MLP neurons of a small language model. Each row is named by its layer, matrix (gate and up: input weights) and neuron, and shows model dimensions 48-111. Each number is 128 + 24 x the weight over its row's rms, rounded and kept within 0 to 255. A neuron's up and down rows have the sign that makes its largest values positive.
After each neuron's rows, "fires in" lists the words (lower case) most often at its 100 highest values on Wikipedia text that the model never trained on. A number after a token or word is its count.

L3.gate161 [ 89 107  83 129 143  84  96 123 115 131 128  60 136 128 138 111  80  90 104 138 112 114 119 176 121 131 128 159 133  93 110 144 166 129 129 158 162 106 133 105 119 163  86 125 108 150 127 137 136 105 142 147 122 146 109  88 131 119 131 138 170 130 157 135]
L3.up161 [100 135  97 151 137 102 133 108 100 110 125 105 112 155 131 112 145 143 127 130  78  76 138 143 110 135 103 140 123  76 102 143 148 135 100 183 134 130 163  79 129 135  69 148 116 182 139 111 156 113 155 168 132 169 129  87 146  91 141 151 155 118 117 125]
fires in: "with" 92, "build" 4

L8.gate111 [140  95  68 120 109 116 143 140 155 133 149 108 117 121 130 118 142 132 125 131  97 105  90 180 155 117 134 167 114  96 131 127 113 160 159 129 137  98 111  98 102 117  78 149 123 144 147  97 130 114 133 158 113 107 171 166 142 177 132 169 123 132 114 108]
L8.up111 [120 118  98 137 166 137 114 107 172 159 164 109 132 116 118 121 105 125 151 144 105 107 100 138 117  99 117 148 132 103 125 104 111 136 197 146  97 111 106  76  85 171 105 172 149 121 121 150 147 101 122 151 124 150 135 131 100 129 177 120  85 116 134 108]
fires in: "be" 45, "being" 22, "been" 14, "became" 7

L3.gate110 [124 148 130  95 169 135 150  86 139 101 141 128  91 116 160 137 174 135 169 120 101 110 118 135 144 169 127 104 113 112  78 110 152 113 112 137 137 123 111 151  84 163 119 135 131 132 148 110 116 110 105 125 121 137 140 117 133 121  98 139 124 223 133  90]
L3.up110 [141 147 141 129 123 110 101 163 143 119 147 151  49 121 147 150 148 139 119 186  99 133 106 122 158 105 132 173 142 107 114 120 162 136 160  99 111 130 128 116 107 157  98 101 118 160 127 114 100 129 108 154 134 131 146 132 127 132 145 129 127 127 148 132]
fires in: "born" 43, "and" 22, "aged" 9

L6.gate18 [133 106 113 144 143 155  77 156 120 152 129 129 137 134 129 115 117  96 129 100 139  99 121 158 120 138  97  65 114  82 151  94  91 150 154 145 153 120 148  83  87 129  83 124 125 134 101 102 115  92 127 127  77 114 150 174 145 116 134 132 118 124  99 110]
L6.up18 [132 113 133 178 134  89 125 146 129 155 153 147 132  92  99 146 149 128 141 119  93 127 103 133 137 117 120 141 142 106 128 139 145 118 124 116 109 124 133 122 142 133 100 124 140 115  89 118 133 162 141 109 111 120  98 174 126 107 140 120 128 110 161 103]
fires in: "by" 15, "an" 11, "had" 9, "left" 6, "played" 6, "his" 5

L8.gate135 [121 131 137 125 124 111 147 145 103 119 124 155 130 135 129 131 100 120 168 140 124 123 137 115 103 142  95 144 114 140 129 136 123 152 121 158 157 140 158 122 122 170 109 122 153 124  79 154 148 188  87 121 139 121 170 128 106 131 145 143 139  98 128  90]
L8.up135 [162 102 115 135 146 163 169 121 162 143 133 158 131 140 123 116 139 143 168 112  83 121 134 164  97 128 115 129  93 102 133 166 130 147 138 122 123 133 111 107 129 144  96  81 143 102  78 103 106 113 123 131 112 161 156 187 108 138 155 126 154 139 163 117]
fires in: "had" 50, "has" 49

L6.gate127 [107  70 127 156 146 136  85 147 132 116 132  94 106 121 129  99 129 140 109 108 106 139 178 152 126 142 162 118 117 136 123 143 121 131  99  95 127 105  74 127 119 192 119 138 122 132 138 177 121 150 102  92 159 146 103 143 129 182 180 134 127 118 114 109]
L6.up127 [123 130 147 113 153 117 131 156 114 133 114 120 100 111 165 100 153 179 148  59  97 126 148 127 143 192 124 117 107 143 114 166 106 119 105 136 124 143 110  99 109 139 124 126 136 156 160 130 121 131 129 112 146 160 114 157 124 153 126 130 113 113  85 133]
fires in: "was" 29, "were" 11, "then" 8, "gobert" 4

L3.gate79 [101 117 113 146  89  83 122 159 167 131 133 149 156 137 143 130 110 127 138 109 116  90 103 123 156 146 148 110 111 107 130 161 106 130 146 180 127 150  95 127 125 139 102 148 113  96 141 153 193  75 144 161 110 157 161 119 117 131 156 132 133 142 118 100]
L3.up79 [152 128 104 140 128 119 114  93 135  97 186 117 152 136  98 119 169  72 138 130 104 110 155 119  88 116 131 161 122 102 136 148 158 122 138 133 133 111 124 126 117 122 141 127 115 139  78 130 122 146 170  99 104 107 133 124 104 110 145 126 127 136 147 100]
fires in: "at" 21, "is" 21, "on" 16, "in" 12, "after" 9, "with" 7

L3.gate48 [ 99 102 153 162 124 102 115  83  97 128  96 111 115 108 147 146 120 112 150 142  98 121 114 129 180 118 142  73 102 132 131 148 122 152 113  99 114 110  94 140 137 147 130 128 109 148 153 149 161 124 113 134 116 143 132 115 115 101  86 104  87 134 105 128]
L3.up48 [140 123 112 146 136 145 105  74  87 129 130 127 130 127  98 134 161 142 119 151 142  84 139 116 199 140 105 115 113 105 150 136 153 114 107 128  91 147 128 119  79 128 135 105 134 134 119 133 174 111 104 133  98 101 114 102 143  95 125 148 124  92 112 127]
fires in: "is" 17, "are" 14, "an" 13, "own" 8, "can" 5

L8.gate6 [126 117 108 123 174 118 126 108 130 127 126 124 108 163  93 157 151 119 130 119 186 126 123 159 118 114 172 103 133  99 145 143 126 134 122 175 142 143  92  98  91 131 115 113 163  92 131 118 118 117 101 132 104 153  99  80 116 163 154 147 112 113 123 137]
L8.up6 [126 143 103  77 147 117 109 105 138 144 152 122 131 152 168 147 121 101 162 120 115 124 112 142  97 104 116 165  96 136 150 136 156 102 188 123 134 157 130 137 106 150 139 171 137 108 117 143 149 116 121 123  93 116 113 125 123 122 156 120 153 161 137 108]
fires in: "is" 25, "have" 23, "was" 19, "he" 19, "has" 8

L3.gate157 [133  91 132 121 146 120 146 117 187 169 146 150 137 138 121 131 112 153 111 114 146 134 149 131  91 137 122 134 138 112 140 111 112 127 132 162 158 116 142 136 103 130 142 185 129 132 129 120 152 144 134  85 115  94 135 138  95 115 124 104 107  97  86 132]
L3.up157 [140 100  95 150  77 137 140 154 183 129 131 160 155 107 113 111 124 132 168 131 105 112  85 135 126 130 107 146 139  93  81 135  99 142 167 144 131 107 123 188 128 127 129 159 134 110 126 145 132 143 105 133 152 116 116 107  88 182 133 115 114 157  99 132]
fires in: "before" 23, "been" 22, "being" 21, "behind" 7, "began" 6

L7.gate114 [116 117 161 111 153 128  77 130 152 119  89 145  93 123 130 146  96 104 137 113 129  89 186 122  94 103 153 113 136 125 184 120 113 129  99 110 173 127 136  98 122 170 159 128 116 104 127 152 167 137 138 138 111 138 156 130 120 149 131 111  86 104 103 142]
L7.up114 [148 101 130 119 109 126 123 139 108 119 127 142 102 147 117 134 138 109 158 143 107 123 163 138 144 120 101 117 146 110 153  90 117 124 126 119 140 193 134 105 122 143 132 119  88  93 130 152 145 149 110 158  94 138 118 129 134 144 144 144 145 133  68 126]
fires in: "they" 25, "was" 19, "that" 11, "he" 10, "were" 8, "it" 5

L5.gate124 [152 141 119 145 134 104 112  63 156  97 143 132 132 103 156 118 173 130 111 100 145 153 107  88 141 163 153 149 100 136 104 155 137 118 126  95 127 120 134 124 138 134 106 154 125 130 132 112 124 160 118 138 138 101 172 143 134 166 107 153 112 100 158 117]
L5.up124 [143 156 182  83 132 148  71 134 111 124 154 124 120 169 132 122 146 112 122 133 134 107 101 118 150 123 159 146  82 115 163 123 127 139 125 123 142 141 124 142 143 161 151  97 134 110 130 140 141  91 104 146  78  87 169 108 126 142 127 161  92 156 100 143]
fires in: "and" 43, "it" 15, "or" 12

L7.gate61 [155 139 140 147 148 115 112 148 117 105 135  95 125 144 110 126 123 113 136 108 175 146 113 150  97  89 142 101 119  94 118 111 138 137 186 150 164 101  81 105 108 165 112 118 105 128 110 137  98 119 167 117 117 119 166 135 141 115  91 101 112 161 128 133]
L7.up61 [156 152 120 121 121 144 149 101 119 117 160 115 125 124 133 136 149 145 141  97 136 152  54 106 153 122 153 149 153 140 113 151 114  93 134 148 141 103 106 143 145 130 144 138 130 175 154  92 140 109 136 125 147 157 140 101 112 111 129 105  96 144 159 141]
fires in: "to" 58, "with" 18, "by" 7

L4.gate76 [144 104 130 181 114 137 135 119 154 121 113 154 142 131 103 141 112 154 112 114 133 135  95 121 158 165 172 128 146 152 114 121 106 123 100 104 150 136 140  98 144 130 101 122 123 109 143 142 147 101 124 158  96 125 116 100  85 128 118 113 130 108 116 129]
L4.up76 [148 115 122 134 123 132 118 142 118 172 118 154 115 123 150 124 117 103 132 128 109  76 121 146  73 169 145  97 107 133 118 161 140 132 124 131 126 158 135 145 177 131 119  94 139 100 110 120 118 133  98 139  72 112 141 154 131 137 116 140 114 135 143 108]
fires in: "at" 40, "and" 22, "last" 4, "it" 4

L8.gate29 [ 92 124  73 117 150  92 111 104 169 155 122 124 143 143 113 138  89 117 122 137 142 123 133 162 110 119 114 118 154 147 135 106 162 132 137 140 112 115 118 112 110 160 129 170 131 117 138 132 168 102 114 133 127 109 110 129 117 146 155 154 122 142 135 168]
L8.up29 [153 103 115  86 132 133  98  71 148 139 146 136 105 152 155 153 127 109  95 116 144 119 130 143 134 127  92 121 127 114 145 139 117  97 138 170  98 120 138  78 116 105 125 127 136 109 144 135 170 103 120 173  73 117 145 125 143 106 140 113 102 128  93 155]
fires in: "is" 67, "are" 33

L7.gate117 [110 136 116 135 137 169 139 127 120 142 115 148 135 122 119 114  76 157 139 117  92 114 142 112  98 132 157 133 136 128 105  85  72 129 153 141 113 114 136 124 113 116 147 192 115 172  98 114 131 133 121 103 117 107 143 137 111  83 158 140  84 122 136 150]
L7.up117 [130  95 134 135  84 106 123 171 148 136 149 186 114 140  79 116 133 157 137 128 121  97 149 145 148 137 108 119 171 133 163  97 123 131 119 114 152 153 130 109 107 123 100 121 120 110 146 117 134 134 129 133  98 130 110 150 106 139 161 133 149 139  94 107]
fires in: "had" 32, "became" 17, "same" 7

L6.gate105 [ 89 142 115 137 166  96  96 100 151 164 126 107 106 161 120 157 123 148 142 128 123 167  94 145 129 118 179 144 121  92 109 113 161 119  87 106 113 118 117 116 141 168 102 145  89 160 173 113 132 122 135 127 120 129 168 106 158 108 196  87 154 106 130 151]
L6.up105 [126 155 104 121 114 140 119  80 143 106 109 101 109 157 133 123 106 113 109 154 119 112 105 118 140  94 135 159 143 101 101 170 133 137 133 141  59 151  99  89 101 155  66 122 153 139 136 130 183 133 151 144 139 147 155 111 128 128 126 122 135 163 128 134]
fires in: "was" 25, "against" 19, "in" 16, "is" 7

L3.gate134 [126 144 108 166 157  97 108 110 133 138 123 116 140 147 103 119 152 145 115 132  83 129 151 140 117 106 174 116 151 117 126 143 142 153 142 136 171 126  81 122 148 158 133 106 106 104 148 128 149  92 171 116 130 123 157 118 127 103 111  96 144 142 133  82]
L3.up134 [ 97 152 101 150 132  90 133 201 134 128 150 114 131 153  97 114 164 110 132 132  97 104 102 139 153 113 134 201 157 107 147 106 141  89 150 126 172 152 134 127 101 139 103 121 132 164 124 134 113 115 151 140 129 134 126 121 114 122 172 143 137 130 139 117]
fires in: "by" 20, "is" 17, "for" 15, "was" 14, "from" 12, "and" 6

L5.gate172 [ 84 164 136 139 177 134  96  88  93 139 109 116 129 144 152 168 149 103 102 112 146 135 117 138 101 140 123 133 116 126 144 157 119 138 116 138 127 186  86 131 132 159 134 154 122  99 151 167 172 156 112 174 144  78 142  97 148 122 127 167 129 131  88 131]
L5.up172 [169 168 153  95 136 112 117 180 155 113 133 123 129 157 119 140 133 141 101 116 141 164  96 105 126 122 130 133 133  97 173 126 134  82 178 123 153  92 107 125 133  80 108 133 151 128  96 137 129 151 117 122 140  95 123 132 162 127 144 118 104 153 114 126]
fires in: "he" 49, "she" 22, "and" 15

L5.gate191 [ 94  86 119 150  97  97 139 139 145 145 114 174 123 139  95 105 136 142 135 132 130  81 151 167 124 133  60  89 101 154 110 101  69 120 132 150 125 190 146 121  87 138 119 109 108 103 149 136 100 118 125 119  63 141 111 175 143 140 149 116 131 160 116 131]
L5.up191 [133 143 103 142 101 132 153 104 114 108 128 125 130 143 121 108 155 120 107 163 128 117 139 150 114 116 126 142 178 124 130 163 127 112 128  82 118 106 133 111 131 140 102 108 133 130 114 137 170 172 116 113 150 105 113 132 120 127 103 134 148 125 128  77]
fires in: "a" 55, "an" 6, "for" 5

L5.gate136 [ 99  94 138 128  91  82 116 123 108 112 149 160  82 175  68 128 108 128 147 135 105 116 159 169 133 138  91 113 126 124 124  80 126 124 127 101 101 142 118 113  88 113 110 110 117 136 134 142 141 151 124 121  94 145 111 145 103 127 157 140 142 139 123 126]
L5.up136 [141 104 126  89 118 117  95 164  79 172 161 138  92 139  91 117 126 116 152 124 128 135 130 120 118 136 166 123 112  91 168 110 117 128 121 171 111 156 105 165 137 130 118 177 112 111 131  51 173 140 131 147 130 133 151 134 131 161  90 132 126 114 137 149]
fires in: "as" 44, "a" 35, "be" 6